config.toml
norm = "layernorm"
norm_place = "pre"
beta1 = 0.93
MLP neurons of a small language model. Each row is named by its layer, matrix (down: output weights) and neuron, and shows model dimensions 32-287. Each number is 128 + 24 x the weight over its row's rms, rounded and kept within 0 to 255. Numbers have three digits each.
Before each neuron's rows, "fires before" lists the tokens most often just after its 100 highest values on Wikipedia text that the model never trained on. A number after a token or word is its count.

fires before: " |" 51, " ." 5, "." 4
L5.down622:129163135161122102144120103126141163122114081124151118196128124089161143122060156108145129136124078127133135101140109134136107117113133104143122136132126147158123153136150159152100106115177102152179135111110127149124100159147141129128129119157128183127151064113080163132156121134127150131163146136156095106136114112155120125175118150143106135125095169155130143111100111105137097180121090149135114122085115120136163099115133131111129123132166114116130121115140152083138117178150102161089101142115124114158077103135121125135139076102141100165118174157123128094076136119063100123114154177118117147107113139082150164115133145100088130138131087129111157103133083120111138155132134131132117118113114069131144155113146147108144156097125087076149133120152124096178115151109118

fires before: " |" 57, ":" 9, "," 7, "\n" 5
L10.down361:135134138130134146143122068174134100106201087147077164138154175106099110102180119140176141150121132099108142121151127148094180133145124119109104101155093093142110125163097132095107159099132129118154121143137132143110114130116074157104150156160114106140122127112149123147129149073111122168128123117130136137097192120133150084154131115130131158139159151196103155132104142109186168130143106152156132085164156168134135168123132091140103116160146105103147157125168124143125116110133131115167120119122095130115141146099139115167109168122137099108144090118106127129150073131131073150140140120117116103124131149120155092121131156132109152139096102132115116111099127109092133100134103126138120142124145113099135129130122120126144109117108147108130184102104108103111128136108102

fires before: " |" 57, "on" 9
L5.down1380:098129076128125090111138181144148139106088098157118169158120157121127140093116140123131118160129144138107099153173117067166142140129168109144122138110128099087116163133116158163099113150059100139133116134142136119153105094152140143099114129149132146138146091095152155143111102112154134142141130132162152134141147150109156160137183170124080137117141100095131132133156145113129091102087160138133112163107106120126095082124109165094141121112164150118123133150143152160104152120092156111074140147112094124130146141132112096146116115175143196124173141093105117125115162104144159095128107089094100117150128149146157143130186115172132141135102104116149127126143145069140121140143127097174142113157151129148147125160121136120122110124121167148092107121115121158142078132103124

fires before: "s" 72, " the" 5
L10.down1000:188140143106119113139098124103149120070133118130133125105087090133203111114119118153144114125094153141125125063133084091140148149107125122169129118165155152112136173151118167136112093097084156101132151116127132153136136106144146130144118147124157147117117142155179155153129095149107119130147120125090126092103170113134095079128123174117158153132124148077147104128099152137087124123113089125146132133113135109118150103127137095150120150114188112145113117126114096125134103156135116131106110086170150141128051156084121149133113182142166151127159136118146152113144136164148077103114120106114078179148161158147148151110119106143157164127123118127170173169128146157104162115112182132111139123088143120128117146140079118159139121135150141126098104107140136112137142153146092

fires before: " |" 23, "." 15, "′" 5, "″" 4, " le" 4
L10.down1697:131190125128175129136152131118120174107138119145130120150118131132106117127149131087199157178152125112112150134149139152104106122165102064116165124116125123128125176133154122116133150065119140126167120116124113132141135165085103134080140146143134124090106128121152120113082140159124087104118089104105146131113143139128151114114139146163157123142159143125118101130123109068177095156089128114161113130083168083150119117142149105137084172106155123145109164166154099114127096177138118171154174119114154186152135149159121116136095096133120113113101127133105078108113127112127140140151151130138138142112133139153150106163074100047145160137121095121116165125132164112169127131133112110103142107129151181118096149133105100125095181099132131118163102090162147149137121123091149

fires before: "," 41, " he" 11, " the" 7, " she" 7
L10.down568:149088175125135123156096118111139135121150084139081162099128090133133155148118123122111159137093132175107106148130159093165180142126140123113132123174100140121119174162130129137171132105093100162152132121155135112146085124179106119136133115081119134116117122144100111114109127144098180140150114140111145132102115124064134088134153132145156175117128110144134154162141137097095122114157091133164139130123113122133132162128125142106166119139165125153110144138132095109122098143145144156115148125089103092134122187107120123130087128157101128113104120182088089179127146123172135112148146087111157153139100046093105152102116147148148153118149111094176144098138139124125117106143071107105121116129137138144074079131133140143093098163152162120123135139143162089130154087142175

fires before: "." 48, " |" 25, "|" 4
L5.down411:126171142141161120140111135151131167113131158118108122116172120136109110174152174112113137092090118105110159146115125156089153091115125097144150112116121114153167139157144155162126133161155151120116102136142133130109106161138104167140119153128133118122141128143105098141132113143151168165129131083070115137109136102161156138108127116130113080115158100094104082127142089168116134140115135061111164092134116118139135109126132131145118119147134165102115118103132164109112097129161167179127168120125175118096100117144146155113126145096168148106144081119139113114191075099167128093140131147121132111163113124146111078102106130110088108168101134144089153076124116109125101133143160091140098169152131157115139120115129115148158130152124151104189139123140173117102130129101103

fires before: "," 58, " the" 9, " to" 4
L5.down501:121123154129090152088127153166132132078126115141127174096122141178143159107155094174154184126117113146105108126174131135095139139135148149117104120097129125141116111146117141067159127134105156098171131110132127125109132140148091090144134141118119182113127146089142104132169116110106127140081138091151122135142131089109132129145155165144126147122148126101131145101145087119144110128095094114133107146116146083171152154128181133097107116141138127115125089127092110071078092097131177176132147104176117131110120180108126119119132114119142149146118124093141108144121122112142137115131149162137155112106105142111114124116109126126155137107122162112126147121080141134138152116111127129124126178114107139124190109145098112153159132142112119133157135140190140087096116141116149

fires before: "\n\n" 18, "\n" 15, "." 14, "," 13, " to" 8, ";" 5
L10.down1966:140110113119128113146101139124091102136163114101103127122110072168107116094112110103154144092103108114107114083138162085124151151115128157072099112128154127148145105085123149110132142153125149157106112130141145130096119147154161130148078091103100110078126139162109146142142119128111137130142133146141142113123142130118131089101152146143107127098147116136173115083143130127150122153116138173150091108131150121110110101151108132104087141127138110126175112098145131100132164130143171125133118149142094148138101164150096146133149176134142122187156119121118102130084119127124113135086154135140110090125100152120147084107121105135153113104084134142172176169131145141092129156135135130153096144086112112123134159144085145124153089104131143117155103112119138116156160129116163

fires before: "s" 70, "es" 14
L10.down129:168110130108096134083082129119090130116148081157105146124209162119147078126127125111108088094126136080170098126139120131144121123138133126168107170137131101155106140155132147144095137100137106137100124124116142153119143110123137118126167152109107165177125150148158113145138174173096129134126151133114128136115101147147071168118145161129129139128120141160134149114124146140143108131127122104152119116140106135097099117162114118182152088156128146127111176126118161111156099138136120134098120133170119177087111171119140149108116136142111163143148170153158115100114075142157076107131137137120128132110114112132109121158114143115113130127149129123138148122121098109117120127055153112124140180122173170136119138118129087135151143159122158115159112126101117103079127143135151

fires before: " the" 43, " a" 5, " his" 5
L10.down1661:126115116087170140086156136122131131058130130102135176116129126151121122095114129116124142183135134146108112084113130136144153165085152105092163105142111186112111086120155128134141171169135134117135115127102131135096102159130142127099123112145096114126127141092125127116117101113130102106145137119171162133107138104154110120115115135144178160120132130106128121124169138172132168133199089131168112143114136149150138152143154146103124145126102126122151136103098114112164107118097148137145157113095095116165179152113098121129152141188154102075142133122121083137101115141138134088119099079164148142142109155096142153129120155120122127110152126147127132156103128122139144138133128125129097100154112104094122103129131128093108070180094079070109134108103090122090151101113146

fires before: " |" 54, "." 5, "\n" 5, "o" 4
L10.down91:076137147110165100137099095100120153111136174135131113117141149129147111127139114143151124129119139120092106139120155117168142130199116162111129082093156110129137121139119116140126143127116136109100101101129115138091140166101113137159088138090165115139116167151134116065137102143107139152129162143081110127143131145127099152151164152137131118135114143147099093117138101130161105126121112134182156133105138128076110141103094127151127150132107114177128102100119144088122149133084126129126172132130067116127126130117139084122130127168106114096133148086154175136069126119136139139123128169133111140133120157127087163159138170074102157096172123157099106138166146141144134125157147160144157156108089107133178133159133096135140121112161156068133127110072151165104115130129146

fires before: "=" 20, "\n\n" 10, "\n" 10, "}" 6, " =" 6, ")" 6
L10.down428:118096116103094070132112142108105133174139113145170167121121111135127122140123127109099118131117155141156119160103165124114169156119166113131133055117098122113064113137117100137131107147113101115146107157132155089106160131151144131068138112139097117117114122180132153096133092158114141098116173143160112144136131121119127142135113122123135107088122176170126130108117108124096168110147141171103134096119184166100125129092169129165129139151115148152132132115150121131159142080159131126130120080128157117119145135128177103093152156126127113147121142147177121181133121169167098106099128150124112160110116101111090125122092132101135119129149114159135115123121099123132145156150126160130106107105142136124136108158086159129176107162142143110125093117103181079110121172088146

fires before: "." 50, "," 9, " and" 5, " in" 4
L10.down1429:103113144142163162103133139138119126129100104114134144128141099111153126112147150131114117110163148078150159106143144132158148146099140147147103118102124185114149127104117120141116140127127132097149118136125112150119150101114125083107148121117112112118177115140143100136165157115148131093128124139160118160104123131132161147079103137098132111116135158162084145122166120098118140102146125124082122133157106131145124089110146130152117122078157151139141130153077132126100159089132131145152108090095130136158147129096130116096150111105100141158141131143140110150203130123116084138127080161163154129101121135146080102123180082128101124121062101096129124109131160104142146109120122155151126113108164153109154101141121114168159123140118123138128093139164130082106133150133152

fires before: "\n\n" 18, " He" 17, "\n" 12, " His" 4, " She" 4, " he" 4
L10.down20:105132088150162132120105111106128135156098172181105105113141158143075123142134105134102143103088106143125142145148132177131148144118152154137126104140098106111144110147125166162126130150145143132160116100113097167095106116113135125109140062118109107170113101125125127115124179135105101120148088124127115120137115137161098131135144110139136148071103121132107132119119147131098128148171106117106176108122071102148151117108143137117121158093135064151169106144132166138180130155114144155108143115136124107093101093147122138130111104127160103116125113132141120137119101162125124099136100156134104135146142139121091147125123143127088144132110160125172127151097140126149129154114137156141113144118103165162099102083125079124145106117130178144149146157191148140151119166155133

fires before: "s" 56, "es" 11
L10.down511:128163126141128131097098141096117112112148116135143193125131142118156127081104138128149126076139144133155129153146165137151095119140155100147130104119079129136094145079153170149153122148135121115134134118114145138129112110151098136145158122110141158115089150102099132132128184161118136104135089119130133165118151144147115108141119129135155146121147168156151126109154147165109144110145099133137116107135111126142132142106118104129142144135177122152101120178143122122106129110142109139130138152128105108105156139134137136160147148139140126145103148105166127090147098134106138155127150139109132151124179125130105167101139106114108127136147158155128133103128098133094112118143131143142127159117107116103113096135072103120090130145142127135182117143125126084113132148136104

fires before: "-" 41, " |" 38
L10.down90:127174139088143135092117142111162131153109135126134128140140120152095109130067131112101159139132115088135158146191161129138117145136157113116118126130090124124127150095154163141108116106105124118128143140167095101135115128193100089063118154156129155104145116113105110145083122122159118173114126097147166086152101153132093120158140127100147103080144152146144105131128129147128113139144127118159142115117124106111132128138136146153156151130096098153150133134158148130136141146116086116143117120098079116143153098121116157143093126124110147115068140176092144126115147099167142103111102152153141164088113123134165153103125122115116124097149091094103111094145121117150180138055102160139111114120105132164130128162130120121162138114122101147144084120136122120143118125154125

fires before: "\n\n" 26, " The" 15, "\"" 10, " It" 6, "\n" 5
L10.down295:145130129158162143128119100160124121119159106173162157110142160172091105107113121135115120187147115144114100106141112133120154200135153131123142121115155137119125133112116134118130126142146175134115146102116092134161115132137094198154111137151117128111145122102139168150134101165161104127143134140086119117073120082122120151141122131098118138142139107148115137157124110153143140157116110123110160146107153114116090056095135158137131191117107133152144143115136115089135146091121161130107083117158114093134124180107165108141125173139094146119152123109134146145147162156143093152119101107124112110155108159128112116132135122119140161155095094127168112110139115151099161126080136158145089105108151136129101118107076145120131119081155123116146110138153120116094075167129103

fires before: "," 33, "." 14, "s" 8, " to" 6, " and" 6
L5.down90:144110130124148113104132118133093118128143114113118119139098103084124127067103117101150144110102125090148142142109117130145137117155145137106091105143132160149089124087157113150124178138100180101143121088085162093109134124158168133148127140131073136109106095119128090112150174145126097123150175160099126145120158122088195103111110156130159126172083131126100104106119136143066135098171114120154132124160132107142138165133146136100120118178136098135133142149127101175119162120139106123075165125136136133093152109100132180104104188113097099087144146120126112119151113117120135184129118158123106129125128145116118115121140150148134119136126146154120133143131103154103130131128119113152104165136103116119150142124116161149125136150140103097166143101117076116097142161144164

fires before: "\n" 52, "  " 7, " +" 4, " 0" 4, "-" 4, " ." 4
L5.down652:135185127085131150117145136134106105143151087113135133128144101124102113135084139140121123119101116164170122156105129146122140125111132109156167130162124136099144107137108152112114148180162109113161146094131150120122108114164124161161140121166129124151101131132095163123123095153145140113174098103133139166105107100112079125140101104149134119163155145101129131146158113115110153099175091119057145154129117135097124125131174167123107089109102122120103114137157139130136158137111154120142142136106145156173114129165139116151141113150133119102131121081133129143099102109161113174136131106144136142130098123085124170115110135143115141108173127155117116158154123127164110139125109064157122144093196121140107133132142100143105122102131104138128109152132141125136123149160152

fires before: "=" 87
L10.down810:150075127155159147147147130107141175121167131148138162118093118119119156137113131122091144085103162129163165149107104108163095128124124147144148171127143106092159119131132087113165137148138105126130139138114140147108081144118169100136155150118126166102128136157072112107138126099142095130146112113117138138085153127142141173171113105143140088120104140161130170119113122104108101104123151116114126136146111126057141127082102126118103122121180155073083081094101134161114126112124130106135145152124073118165099094146126138097100102093096122140130136154147119093091125113107116122149122143138129122121120138084112114155175109116115123106072121125138118126151086121179143141167134158125143120122096146128121122114138147187138180173121107160084169086144122097148149109121157

fires before: "=" 77
L10.down1534:114121105144141092120125133113137124120096119128182153128143142076075105153128130153083131163154141126093117100109117099144143153101149127088123100120116120108138120108147128121189155135128088122160155116136124103121091120117100138148128099116134118167138139120103094129135087098128115098111102162144129111134121128094138135117104114116143116105119173106081125139084082087107151132140090119162155110158153122128142117102087109165136146116182084165129103100092134122159121114107103082089159141105164120111110132141119129164119125121126170118105095173108168160164085153144151111140107155171069137164167085125128138113154124084136110112093155129159119108164082163145094119165134107142183093135135117109115136154114126109113137110143173166158157092146167142188137107106169

fires before: " the" 25, " of" 20, ")" 6
L5.down453:116184163103107128147128139131129109132127140092145084165133127140155161111121127113098160125139139115099164110136129091136106106138143146147142104150132151149040101108193138129142135136148145142112085146122109119090155127163133174139094131072149118119097102117132127144123176144072122153069117121103136100145169106144099139144104104147165137102128141127143119122109141111124143107152122139126115142077075099166062110110149198088150160147161136103131094120080123143106095156120141090108150106129098141149118120102126081129105176153101154142146129115131099114180111162137105119131116148155176111126104150113138125157153136120135082142129136113093116151162137128149136107148150121134130129143145103110097106117156141124153101142131134124120126157146126143106102173124137

fires before: "-" 33, "\n" 23, "\n\n" 4, "  " 4, " L" 4
L5.down750:151121138096150150159099124114151111141140101121081141129118099150141101124132152152103119138143125153100154113096169120069158086120156133106143123123107104102126135149117146145097141139166136113103136144101117147127130108151089150182167095083134154135120087156123108109140131127149129124145116104104118102166109149123069119126137131150156168106163129129125125153096112117141159163165128123135145151120123134102101067137115137097165147143079110119067109150142120171105133110123146156129155148153125153162143164116161130180117107136159112114083121098125124184127114116152100109159103126094128108177139145113111123115080168140146110075143110123091139121141138152141166106125091137103143148141154148159150096172124127145099143136135130127097171157165090146172101131087132

fires before: " the" 44, " a" 8
L5.down1398:118132119127101122123142101115142172125140109120174061124141134141111098105151088152155139099115115150131131139128143131130188115150102116120176138152121128134138116114108108076128127149145171147103109135112114106130160121129093133151120138133139095105117171095096089147125183120093151152155103170150115116150152157137135110161146138143125119128131157129157159117103144140139157134146130125121129110094105118156141145166160118147146125094139138120122093093100132132086111155138104143123156104156125112115151157157153105126128156101110130135107117103142118133120142137109165127107126139120126149139091108148132100152156131152090102104123141145076176162098119109117137147133132119113048144117143122142055099129106114099161164104127103100135109095165121147099099124107131

fires before: "\n" 55, "  " 17, "-" 8, " Upload" 4
L5.down1131:114136165117181127111130105124110123148142136128137105129145091099127139114127152125140117130140144167156185157123134139172093129143198112092161120106158149098145160091122113163125115116143115142111124116142094136105105107132099159081136139131164149138117140166133138145111128138139150128158114100125141153118153146147162095145122151137129107087130162109121106138164143107168116124138085172094116159143137113111087096120120141112124071129152115106150130155122145119139116157127177111111132178142135145129154154163109113156125138157093118142139136134123133161155126109158144157149123132141100110109144116124131099125138131087100123104115122111143121089129136153129140130163121141152106167127181108103130125099127121121138084104102116163125132112097173086148197137106125

fires before: "," 17, "." 16, ")" 13, "\n\n" 6, " and" 4
L10.down1708:134139131161124142113093151123128096124149122107091124159147108132105149127103156132143106117138103097177138127130182151106127165107121136131126142095116124087132165104110151113079142156146128150162160140093166138162153097124113190125159125142121104113120125085109148127115136127102072117140141104158185099146162128150132142155129120100166082122124118120127110142083126106123105122108133109122170087112144118111109123143123098131139144128108115151101154111119139127133186125130114074143127107166115152142104133109121080141124122168074131143124137142108140137148106131112100131165130189150117137162112180123089123126136129113096118148171085103100114146104110146143133169122105092143129112170178082146109140138152150139160138136143097119106157119169095095079105119116129

fires before: "\n" 45, "\n\n" 20
L10.down357:139154055129140112114124153129118096103129140124157128106158135165109144159116188096123136095073101159139136125124151120145181095136166131130187155110172117103151142156115112123115131194129115084120140149156128096108110099160073145135091146085115118108139125130121122143136140084096087127130133141165166130134125141104108162178118136125136134132179151128110083117144088138110182126132167111109124128117142162144125125144122123107134156170127144130138109143158098169118147121135113124166137105081121164108125152133139096162111110129168103108139107079136140142153142078156118141162158126140157133108103112095144130090127140134108125147114119146139135168165109082145105156110125132144105172165137121163084128108153106118120103113161130130127140126093146147140115161128131

fires before: "." 18, "," 15, " in" 7, " and" 6, " to" 5, "\n " 4
L10.down883:119124123128121142133166151121095111145086184127154149076100154141139140124100154076100119132134132101111129132136118149149119125123082122122144145113089141122135152108118173117120113140045138127107151142151131112121131153129122158114134146178131147123092106099148114129129112114166112122136102125131112151129145157121126160100113126149108191121119122150133127105134106074106135124150124146140137095176109141133154160114146157120088099141142136135106108136118124095103122134148095120195145169120135144094130152103090109119098147106122124120115133120155141152110148087107133125152108127135084140151135148116096115147170108150136084122112139138106082140129145168127133091151141085106111143132151101090171066116155141147106155100098124113120145112104122096146123165146132

fires before: "=" 38, " =" 9, "\n\n" 6, " served" 4
L10.down1603:111084121141147118139147173127156140156151132146157166118126130142150151117116109082133125137095150136143139143115148166151150160118132126164138122159105136089119104145142085106148120131152095081158099118089163135138135148160138112135150129152109134125114107146093109133135136087111094101134180137128149151160168160087137118128096115101123098138127134132112114122095117160087156157181117146173143098120077109155138064102146152160132083101141097105153091120077127087140121141157132134143105131106139176139109132130149111131095168146146143087107180156155152140072128106130119147133122129145137116124138114103109109163099086118135134122098169095146123127131139099122155130143085130163095143150109120157135118133105114158104101122062120126114138138102147111140122140105163

fires before: " |" 72, "%" 9
L5.down1239:118175158145107103121127121141083138123169117114107147129167093163119080146099094102141093123072123105129126157070170165120160089166098138147167088112138148066117111139125112123103121154080108138135159142138144170112129133135108130107122119123122120103101156137112159094145137099147155094168117121100146143117139137120108132130157118128140116125125123121138135147145128139130118112162139154074120107160128126137133114135127111148114119140143107122166133086109111100124138116130130135153142122072146110135089160184174117126151122183159078080138119181149172145170152137113102137119111136149133103118123076136107154130127073166108165142143121133188128124113146115141150156134109137145155143129131181121110129093079070091138101121150122171119134148103143107139126127121119

fires before: " |" 47, "\n" 10, " (" 8, "\"" 5
L10.down478:118096137154126143195143141128135099137114145072118164094124170135089131133166120074137157127184081122141150120141126105117188115131109126147135140159112109155102142141152141136109160131123102129124118096156172119134129102136094117122066119150112086162109131131112126116111166126119133139121120163150137098144141103127162146064162125113129140112148160115169133083143104138154152124171120135080113107101148166106119088112127158100142144099115105130141120144169148138111094135139114120150122142131153075159105132127140097152150150150144161105143049154087142128087078134144094114137121145112111133135090163134136155116129166127123123150161113148112116120136122129116139112092135071116142139144168169109099097140105092093133083088129115166170142115115131104156150121091147

fires before: "," 22, "." 16, " and" 12, " on" 5
L10.down504:135099130163143114153117135172079106157184126143115106147142131150114130093137125145116191146081102108124106102118114167115127092117134127117123093096085114086092118102096140142150136136154109142147127143140073164131133129135129152100146167137061122099187164134123152147141155099138081109128127125116121136135130110168141140109107143110126138138104127133150117120125131111155126104141119165095118137141101186120112126144111147148153126179078171121117167128137121112130147140087164123136086126114137134151110162104106115139116196119132089135111101147134125112106087129143149123149145130138141139203148184129164137146118119119108151144099124100159175141140146156125128125103147145123150170106140137143130139107133092130138128110157103075124111081117150122117142136125167

fires before: "=" 39, "In" 7, "The" 7
L5.down143:162147114087097132101091108139118150090116070101145187146129157139113170136136150123110144151105110136096093113124142150130138203137181118097083150120152097123130111085144143168138118119152089153104125119143130139075126115149138156133123107135123106144124088115111100176133130121110148147133117136161130163120151139147108143153089155111127116110088122135111143174091110130082113130129086131132109146148075107156138131126152112119124131182155128117131129148132164112106153123148120138118164127117107143102110146188132185123148162113135147124116144147122135119172095145123102170116174126111113105118113103143123140097136135099158126119156135169128159111126113138127083138146158127111146139131140116124145126162077127141103163134130133083116124097183126124145130148116129

fires before: " that" 46, " the" 6, " a" 5, " to" 4, "s" 4
L10.down686:124114146132131112141142136086146124077110113118154150133116128124186149096118114158062167117117099145118136156119123160121150140106117133120148077138122124152120143093151104150139093135102131080088143079121130130135156098148137139106117127134110180095127147163061116135125123128170132133133138110089105144125117143090140136123126136134135104115209096112126118122133069113131142129130109138111092118124089105143144135127109110137125120133104128146189155097146161138157093183091167114104129110160125141122096104148118113110116134168100116129137093119123152156144147159154111182142105105128143152155118117156139143152113133118134155123107151150137090100128128083127136095140107172124163112127187143128111126153127071196134174131113118094122124134101143091167135096118108

fires before: "-" 61, " the" 12
L5.down1010:112154135144094114144139130107138140177113111102153109120099152123113110138134122093081121122190129116126106118120164086076098130114106140121152130140121143128149128107162130127100130137151133139127102175108123112104104098176114179150086077164165125125113144106142130121110156156107170122154129130136119106102153140130115172178168125134132134111155069117161135135117182118117075146120106120096151122121109074111126087133187079101131125145149139104133119117120125149098088190129125118114141167099109142138111164104116110127169094120143124135134140105127127126131136145133166124121125144095098176139124127115094104135174086112117113152143139128090148162132128101132169120164116118122111122084123133155111111151123120101152135120149116120156111081173149149159154166106120

fires before: " to" 26, " as" 18, " for" 13, " by" 8, " with" 4
L10.down564:122139131131142149177140126165133143130137144112181132161133171161127091145101137151110115112167129129104143178104098156095132171128161132101119099133131131171113060154146122130120157141122127096098180082124108150125117141147084143138107133197128125118174146131120120121166096126122139124089135127125129110160112137131152166102122101155085091159110157096139127132172161133119139135167091111115106139171120134145152108162088118104122111050111174125109113095146120082153088161147154124093109082111153127104081141136092116142127137088166095174117101137131134147129133123129170130163119135118151118088144140130200159112143115121140176141129130131174130129164147132105120126132076124110086132126084113105103109101129099144121148130102098113109124125161143092096137171152137

fires before: "=" 39, "\n" 25, "\n\n" 12, "." 5
L10.down1282:082168107128112169079110128120118125138137161153100138089124114095103123147141150167116126191132112115147131135100111139132087126126143129137108119116126130140150138175124108110135122142131115072168106140173115154146176125138123092147123130135160143096120118171122092145124121130104126129104112144093137115119169183125123148160090159121133142098136142170110177148127159121115117111151116159145147150121111089118138131103129099120121134130133146103107131134092178110144120122102130098109158154085143127139136142147125144167163183108080161108108097090158098135132103137131172121157100127130070174109155144120176122155130119127136120109116113107162123141149115160105088125104129097103118128143111114117092118173135129107130123108130121165133138128126152095174166126152127

fires before: " by" 22, " in" 17, " to" 12, " as" 8, " for" 6
L5.down1628:156133151105167139165157099150105181132128125136123121109148107152165133092143154129166143135101098070110127157112143069129118146144150143158102128157138131126093175154098121167172126110127140159124127102160098141115091161134136125138081132104147114153154127136150117123138145152143098100111120133164124097111096129120140114146175100133097121129116124132128144157100124156137132140188198084108098118137144089126152116125131139115153136126129145094137122115128120085151121151164116125114145133087132180099094162140123152112116121137094172159116179142123104152141112118130103095166163115152127109117115123111161121154151141140105142126151168132152107145146043133167130110155130079083133139163124138119074133136070144123083102129122131096137135124128161092149143154109153

fires before: "=" 71, " |" 6
L5.down1625:154117157129146109109115135168122111172142128125119151141138098123123161148135096115169119101146087112130153108121110137126117125131108119141105124119146145086131078151138104153105185141161107098130141159131162146084121130141150117169128125150159144136107125114090152110114150117108085104129176109108125144170129138129130139103128180139128107152073133092123152146129129154105132104163144149134122156120074154116154172132113159123145097097086120121117096146131150156120142134114159204094110155129110133134128065104114132136157113145134137139140126148114105131086126151135130113157145093107100129122068088106113119123164126070141146161135134079111114100137131106113150130159115115109129113116120176156148098141138125118107156111141145157090197176106100083175137125131113

fires before: "\n" 54, "\n\n" 9, "  " 9
L10.down1594:073125105146141143095137142134126163114118084146125114129123132117150119139112177130130092140098117142164144123139196112116169103097123140141171120100160119148101139134101131083148088132095134098122106093193166124106091118109143111133128160144089128132163132090105146130133102151108134130139140183092121155146103108113138137144088111154123127104136134147135076129168117127133110198079089176137152090085179105114132115108130173102116153169165177145113177129106098136129109059110138106109159120117102140151131093180122120138133129147142114112129120168104140125102072147140088162167133147132134134113164118147135170120159104100123127115172107107082155141171108145146118139115120114154103150105116148082139143125142111110137136107112113138110129132086171113138111144126118

fires before: "-" 62, "\n" 6
L10.down1835:099134152078137135138085108144121133151132120112125149148106126157122170176192152089128094120059166145114123146136108127143130126173138137122095115152088122145153162118176131110130141095125097135110093115134072130127160143097117115107108125121141158140167118111118099090127144148125123156094116106154146151167127176087112163137109119122090128161128108111099084120152102101105076126095177109135127170116121094123114120143106125156104112112076108133130136083163179134084149147127114128135125119120112108111169158124115082097136148073137119123122109129120167135143150096139183157154112213117132126119188125122126132177129144098093146146129149130117136136160103156080104125117116153128153112114173159155141140155130105158116138153092131151148086154128144122107132123090144

fires before: ":" 42, " |" 12, "ed" 4, "F" 4
L5.down1029:117130132120170114103147102130136165172128103103120093131134093110171096093069159142067097109084139102124148102127153138126123111155175157127069123130136122096105096149157147154131144137148125125085185125145120179142155161088125181114094162112117109079159146138161117154072124150130121136138129156133122132186162178122130165124126142127140123099109124124143131154110088140163150131131128097106142151115123096117102104143179140125120089115133112159112174100158113094111137145110120096103136172135162129159108131156135088126116152111144121105150097137124132114140151123163113170093109114134079155129149134144118127102122137133095141138147106125116146150128110146151113114112087124141125087136096133139151116113152148148156181142157121152129152115092114088121142121095112

fires before: " |" 46, ")" 14
L10.down865:138156135142117102110079109136123163087154128165117135118131186122174128121177105180182136140114124148147118125130117134163126102142110135160133119121133093158103145169141178129126090163131111135130108106122137133164177139122145142138163105137128143137131164128150105135112117106098130099167111115136171132088145117170135133155126136122162115062092117109151117137145155131170121112117179103130149119177131157143123109135161144139118135125160146123136136143113109102122107129097130111136136095111144117166119116135090140118125165136162153133128125146151121148154151105138117083102109135103092090142138124107106201130134111147101109151089084107126107141161152131173110143127168098143153137123104137126097077119116117087098119148108155127174140110131095113066122139107122

fires before: "-" 58, "," 4
L10.down633:121127126125118151155112131173137111130136095135148112182159112132126165183112108091114092055142147094128157119121088109108122132143156128086136149129119152109167148129156122109123158107123107129139152100099135103131106176118153118081131109150130114114141113143128090130100088153121115110141128102106130128154145176106099161105099076084140161121100131134145159138162118132096110125134138130136118165133122097141130118115091117140143134184090131140137139150102106146095085121142104104122111124130110117149099119113144060131093107133169092150172120175122093135159125140115140119137124125124150112123119076091145099116140125123101131162119128145110150112133110133140133120140128120117127101114151154114125117159149148201114102183119154108142128134148128157125119117122124

fires before: " |" 22, "s" 15, "%" 14
L5.down1980:117100136115141149102143132132173154125130039160136130144144151130122155100114135131130162104121065130117146130091147137096123122141132147113127075113114110147148194144115129152128117129094136151135122122172093088113144153142109095103100131150121133090118131163142141141101174117116138121112096112120169098155140156108106147106140154142107136128132140091174138148115167139211119193170136091134131146162139127132135131131136128103160143092150045094153160078103130136121116143111142119122128111146144112117090124116134104172154090120157108105111105132115148128179136096111136138136089127115133097114120116161101088104135082116130140132143138117112118166113086120181117119158111107126164096140108081109075133145113143129176109115079113155114157142142103130112177088069114

fires before: "\n" 19, "|" 19, "-" 18, " |" 9
L10.down1447:113136099126134135138146162151128082105109152086154112138168173064087121122120139120172118096086141128137129076114104111138145086155093112101159129145162106146114155125159138117164120144180127178081135154136137117122129117131149120113118087085097171088106106150102152153105139103145115120120117120171107137119184124125166133097114110126140160054111101123163127138133166102083128121099067136107163144108123130140157100088089190149131120087146120126133112107182097155141125161116084097127131113137121136118149117121101187177150144112135166146149126112104146144110146164154194112105088163123153129152133148090159110108168121122144127137125094151120120132139112114137135145134140102135173122118175144101176127121156094128122164101153127154187129120135145132124181164147137